config.yaml
n_layer: 10
head_dim: 64
norm_place: "pre"
norm_eps: 1e-05
rope_base: 10000.0
rope_fraction: 1.0
tie_embeddings: false
parallel_block: false
init_std_down: 0.0
optimizer: "adamw"
beta2: 0.99
lr_head: 0.00654
warmup_steps: 456
final_lr_fraction: 0.0
train_tokens: 616500000
MLP neurons of a small language model. Each row is named by its layer, matrix (gate and up: input weights) and neuron, and shows model dimensions 224-319. Each number is 50 + 15 x the weight over its row's rms, rounded and kept within 0 to 99. A neuron's up and down rows have the sign that makes its largest values positive.
After each neuron's rows, "fires in" lists the words (lower case) most often at its 100 highest values on Wikipedia text that the model never trained on; "fires on" lists the tokens most often at its 100 highest values on Wikipedia text that the model never trained on.

L3.gate1160:51 26 78 54 61 50 45 37 53 57 49 70 48 73 35 59 47 39 69 48 42 34 59 29 74 36 15 88 52 40 16 52 51 40 37 60 50 29 62 52 52 32 38 26 56 90 46 70 61 25 57 29 51 56 36 34 42 52 70 66 32 49 44 38 54 50 87 40 81 45 66 56 50 31 21 66 55 21 49 55 43 65 76 43 58 44 40 52 45 44 71 43 43 40 45 70
L3.up1160:48 26 54 13 20 47 44 66 51 60 41 40 69 45 56 65 30 40 76 64 46 69 70 59 36 71 56 92 35 48 42 58 64 62 42 41 36 37 34 66 67 39 46 20 31 45 45 54 66 47 30 31 49 75 21 44 36 31 56 58 47 46 40 79 56 45 65 76 42 39 47 28 48 49 28 81 49 45 39 61 20 57 29 43 42 42 56 52 47 55 67 59 42 44 57 59
fires in: "the", "in", "to", "with", "on"
fires on: "The ", "In ", "To ", "With ", "On "

L3.gate1119:30 45 70 32 27 36 73 39 31 27 42 53 61 62 46 50 49 54 79 19 42 86 51 39 56 42 61 46 59 58 82 43 93 31 57 55 73 39 55 51 37 44 67 52 49 46 61 22 41 48 57 58 38 43 60 53 41 55 57 43 55 73 46 67 45 45 36 68 54 26 56 68 58 67 26 48 47 43 57 43 64 21 32 47 59 45 53 46 43 35 71 50 30 36 62 50
L3.up1119:38 58 70 61 45 37 38 77 75 38 30 43 52 58 68 39 69 33 32 58 72 44 26 58 55 51 28 40 71 65 51 39 48 35 49 54 64 53 52 48 45 38 53 59 56 59 42 25 55 64 54 55 44 52 42 18 55 52 40 39 48 65 82 61 36 73 42 45 51 52 39 27 28 53 50 94 66 52 43 62 35 33 68 59 31 49 36 68 55 52 38 55 56 49 41 50
fires in: "was", "went", "started", "is", "start", "began"
fires on: "was ", "went ", "started ", "is ", "start ", "began "

L3.gate116:41 55 37 37 69 55 66 49 63 46 47 43 84 59 33 40 78 33 69 62 42 58 25 55 27 40 36 58 53 62 59 78 58 41 52 49 47 28 64 43 45 45 53 52 67 70 51 67 38 59 35 74 50 42 32 32 57 55 56 73 42 76 30 60 42 52 24 35 64 40 48 65 57 62 75 41 63 52 55 46 53 74 79 41 51 25 52 30 49 34 46 37 72 40 67 59
L3.up116:35 66 33 82 34 38 48 39 45 27 31 35 67 61 49 57 60 51 51 49 45 02 27 83 41 64 44 63 68 43 66 29 51 45 63 51 53 76 37 64 31 50 22 51 34 31 21 32 31 44 34 44 53 59 78 45 49 42 55 42 47 66 23 44 34 59 63 18 46 47 47 44 77 86 35 58 57 57 65 47 28 77 68 49 38 51 65 69 77 41 44 81 44 12 51 68
fires in: "also", "currently", "began", "started"
fires on: "also ", "currently ", "began ", "cont", "started "

L6.gate776:46 60 95 61 47 47 64 67 18 64 55 56 40 47 46 54 31 59 37 33 35 34 51 69 76 60 45 43 30 39 32 65 69 45 45 19 44 66 44 56 54 44 72 44 64 33 48 56 64 73 47 65 51 48 39 66 61 59 48 53 64 38 40 29 39 38 67 60 53 40 65 40 51 65 39 35 48 56 46 55 66 53 62 58 64 29 62 54 44 41 42 51 54 57 31 69
L6.up776:37 32 26 70 26 61 46 44 76 37 57 56 84 46 71 51 60 56 51 45 41 37 49 35 38 68 34 48 49 30 39 47 49 66 41 89 43 20 59 30 62 42 44 40 33 46 24 35 55 62 83 35 56 26 77 40 40 68 53 62 30 79 47 48 55 64 59 37 51 75 68 52 59 76 74 23 63 24 80 09 56 48 37 53 56 44 39 60 45 72 45 34 55 47 59 51
fires in: "was", "been", "were", "be"
fires on: "was ", "been ", "were ", "be "

L3.gate1080:33 33 58 86 49 41 51 47 44 41 69 54 75 31 55 67 56 41 40 47 60 56 61 53 63 45 65 30 62 45 28 40 37 53 51 54 51 43 48 48 59 64 39 60 68 37 41 49 52 45 62 63 49 43 56 33 77 55 30 77 55 52 62 21 54 19 56 36 50 65 51 17 46 52 53 52 57 29 31 32 64 53 15 37 80 52 38 63 65 57 50 42 56 74 42 50
L3.up1080:46 41 39 40 52 51 75 68 79 61 69 79 53 50 57 43 53 43 40 51 44 66 30 59 49 35 12 47 42 61 56 49 51 30 44 49 44 23 40 32 38 42 79 59 32 62 43 41 63 50 60 48 30 48 42 77 53 39 58 59 47 47 33 55 91 37 47 46 45 66 73 53 53 68 43 64 52 63 58 43 65 26 65 30 33 62 47 80 54 26 78 43 58 17 56 62
fires in: "been", "were", "also", "was", "be", "most"
fires on: "been ", "were ", "also ", "was ", "be ", "most "

L3.gate772:66 35 79 67 69 33 52 46 34 71 44 76 46 52 72 36 54 30 49 61 29 26 50 49 60 74 51 60 26 44 58 88 31 41 65 71 51 40 55 55 20 55 37 23 35 59 43 43 40 29 35 48 35 37 53 57 58 32 73 68 40 66 45 53 74 32 28 55 53 71 63 73 49 38 47 75 52 54 53 53 70 28 32 58 57 34 74 64 71 63 61 45 41 26 56 58
L3.up772:16 45 58 45 53 44 74 44 54 44 39 40 31 61 20 49 67 35 50 49 67 51 65 68 55 28 43 28 58 31 80 42 40 60 77 99 43 86 27 72 55 53 52 77 70 71 36 44 41 49 53 69 74 70 63 24 61 48 51 39 68 58 44 53 65 28 78 32 67 43 63 51 48 54 71 51 61 67 19 58 32 59 71 52 38 25 41 39 71 54 36 61 58 74 42 55
fires in: "the"
fires on: "the ", "The "

L3.gate627:75 79 53 14 41 54 56 31 53 32 51 44 52 44 39 30 53 61 57 47 58 63 36 47 38 43 63 45 59 73 54 39 37 59 77 62 47 33 42 37 30 49 50 34 21 54 50 45 56 55 70 53 36 58 39 46 64 31 37 38 68 77 35 49 49 37 74 48 59 54 57 47 43 73 46 52 28 59 52 61 42 63 63 59 89 68 41 50 28 61 52 57 43 29 56 51
L3.up627:45 43 57 31 43 70 62 60 49 49 56 72 61 71 59 55 70 60 69 46 61 68 48 24 44 36 72 49 54 55 51 47 54 83 73 56 29 44 35 55 67 47 22 31 58 33 52 58 69 57 29 38 68 36 32 60 71 51 28 43 77 54 41 39 32 63 61 42 42 22 46 58 58 63 53 49 47 51 39 75 43 66 51 59 62 31 49 61 26 41 33 53 73 52 28 67
fires in: "such", "as", "due", "according", "this"
fires on: "such ", "due ", "According ", "this ", "As ", "as "

L3.gate1147:52 49 71 49 48 60 74 39 48 60 60 75 32 38 46 56 47 36 63 35 50 26 47 43 45 50 55 34 58 32 61 45 46 38 71 79 47 62 57 64 35 28 44 46 72 65 58 36 48 54 52 48 31 12 56 72 68 70 60 68 81 50 38 49 53 36 53 56 73 78 43 68 74 39 44 58 58 22 53 46 50 60 28 58 64 46 32 20 52 39 71 82 41 23 28 71
L3.up1147:34 54 68 62 31 58 27 50 80 50 31 65 47 66 61 47 47 58 32 35 55 65 51 27 40 61 80 73 22 79 33 64 33 68 66 56 39 72 33 54 47 17 74 55 45 45 53 59 41 41 48 65 36 88 67 39 42 25 76 27 00 46 33 55 59 44 62 33 45 76 53 33 27 15 62 65 51 59 59 54 55 30 26 64 54 57 82 72 60 60 55 32 51 46 90 73
fires in: "the"
fires on: "the "

L3.gate443:55 59 28 58 39 50 52 47 86 46 50 56 56 20 15 60 51 42 53 41 18 59 67 44 56 48 55 67 52 61 55 58 41 60 49 16 58 67 52 64 52 26 60 46 51 58 50 57 75 51 55 48 19 43 31 63 48 70 50 71 65 73 27 40 50 56 54 51 36 45 76 32 36 57 41 49 26 33 41 57 46 50 47 55 51 54 89 60 63 55 34 38 84 33 74 52
L3.up443:55 25 59 64 49 30 57 66 91 37 48 66 77 44 20 43 76 40 58 33 34 70 51 64 67 34 44 51 66 77 40 62 51 59 52 62 45 47 66 56 44 42 52 26 53 27 50 43 50 79 45 60 39 69 73 61 53 33 42 86 50 42 22 52 61 49 59 31 70 56 54 44 36 24 51 23 37 68 34 71 48 15 34 49 48 56 59 68 53 40 55 41 70 54 69 39
fires in: "the", "in", "on", "with", "by"
fires on: "the ", "in ", "on ", "with ", "by "

L6.gate155:52 33 65 48 49 67 32 34 49 72 46 52 62 74 24 79 48 67 36 42 40 63 55 30 49 77 25 66 35 54 49 67 45 68 30 49 36 67 58 67 70 71 69 65 30 54 26 69 58 49 78 32 45 87 67 72 66 47 34 78 51 51 40 35 62 54 41 54 62 63 53 16 52 75 57 48 54 44 50 56 78 34 37 52 48 42 47 48 55 43 47 47 54 40 33 57
L6.up155:49 36 34 49 30 56 30 56 49 54 47 44 72 41 07 61 50 59 63 51 29 35 32 30 36 51 43 38 43 64 64 51 38 58 70 40 62 57 67 37 79 48 42 48 63 57 40 80 45 52 95 54 80 62 51 45 41 56 47 72 64 62 77 75 78 67 45 75 38 35 30 08 61 79 53 39 31 55 47 32 43 44 51 64 45 25 39 42 66 47 36 32 70 30 53 76
fires in: "one", "see"
fires on: "one ", "at", "See ", "One "

L6.gate1178:56 32 58 53 32 55 41 78 53 73 45 47 53 28 28 62 58 49 80 51 45 67 37 83 51 44 57 52 30 47 48 44 56 37 37 40 55 61 71 66 72 25 51 13 74 33 69 30 70 51 63 44 56 45 56 72 50 82 26 71 46 28 47 21 52 22 27 70 34 51 55 48 61 52 50 39 88 29 62 56 51 25 32 68 51 52 59 41 42 46 47 39 72 20 64 40
L6.up1178:45 10 55 39 48 53 63 79 35 38 40 30 78 41 47 62 46 63 24 57 25 59 66 16 65 34 30 40 18 35 49 51 57 72 47 79 37 68 51 34 64 63 41 64 70 51 34 26 21 44 60 65 46 62 32 61 57 62 47 55 61 50 29 35 74 25 43 27 35 40 31 43 67 51 11 37 62 10 40 62 45 38 58 62 62 26 37 22 57 33 36 52 75 53 52 42
fires in: "has", "had", "have", "see", "flamenco"
fires on: "has ", "had ", "have ", "enc", "See "

L3.gate475:40 46 51 50 41 51 60 62 50 26 37 36 73 58 61 82 68 41 68 32 57 51 58 31 08 37 65 79 40 27 60 72 42 65 15 47 50 49 70 52 47 52 52 24 46 48 74 60 45 51 71 43 43 22 61 64 37 30 54 69 63 58 45 58 63 30 23 81 51 43 40 61 60 37 50 75 53 50 71 52 15 40 56 24 12 57 30 46 71 53 46 45 56 61 27 38
L3.up475:42 38 85 53 60 39 44 48 50 38 41 31 38 48 58 57 30 64 57 64 63 71 46 26 81 66 31 55 60 68 54 52 26 68 35 41 75 37 39 50 60 62 56 57 44 57 70 51 56 34 35 47 20 52 48 48 39 59 40 40 34 68 14 14 55 49 64 91 54 27 51 34 47 56 38 50 36 53 41 46 75 61 21 67 62 48 65 49 44 53 39 64 48 45 56 68
fires in: "the", "my", "a", "little", "yellow", "your"
fires on: "The ", "My ", "A ", "Little ", "Your ", "Yellow "

L3.gate1190:56 34 54 48 43 82 37 69 43 38 54 40 69 46 46 60 33 53 58 36 65 78 39 36 44 57 36 39 52 50 46 52 32 68 62 66 48 35 41 44 57 48 22 57 34 55 17 59 41 61 76 54 60 52 48 54 63 38 48 68 59 47 43 60 52 60 39 34 71 56 65 26 74 68 35 67 44 69 80 46 53 24 52 50 66 37 45 49 52 46 58 71 59 22 57 44
L3.up1190:41 52 61 57 56 47 67 73 31 64 45 46 70 27 32 32 51 42 60 33 39 57 55 60 70 54 33 28 37 20 44 27 34 61 38 50 57 38 78 47 72 46 45 48 40 57 21 41 42 83 55 49 69 37 31 43 54 60 43 49 69 72 36 56 41 64 47 44 69 62 78 49 67 74 34 48 51 58 35 60 59 41 50 71 47 52 49 53 23 28 44 43 41 28 66 95
fires in: "as", "early", "late", "according"
fires on: "As ", "Early ", "as ", "ann", "late ", "According "

L7.gate1266:75 37 62 40 66 60 57 56 75 52 60 51 69 32 25 54 45 84 73 50 49 37 46 61 58 32 47 65 45 30 50 63 83 49 68 64 76 34 44 35 69 75 56 56 53 29 28 34 46 40 74 47 43 41 67 60 61 60 82 62 87 37 57 83 60 73 38 46 81 58 19 36 34 47 34 44 23 46 38 58 57 57 21 67 50 26 66 59 51 81 72 59 58 43 47 40
L7.up1266:71 50 40 57 48 50 57 50 65 61 36 28 49 42 28 47 70 45 63 66 26 44 53 51 30 30 56 48 23 47 48 45 49 43 39 37 59 46 60 46 60 68 52 23 36 55 70 53 52 64 81 51 25 34 66 33 17 50 55 55 65 51 49 62 66 64 47 54 44 50 58 53 70 61 74 53 41 32 47 27 31 65 27 38 44 62 68 57 53 41 41 31 73 65 38 54
fires in: "one", "no", "species", "the"
fires on: "one ", "One ", "Species ", "the ", "no "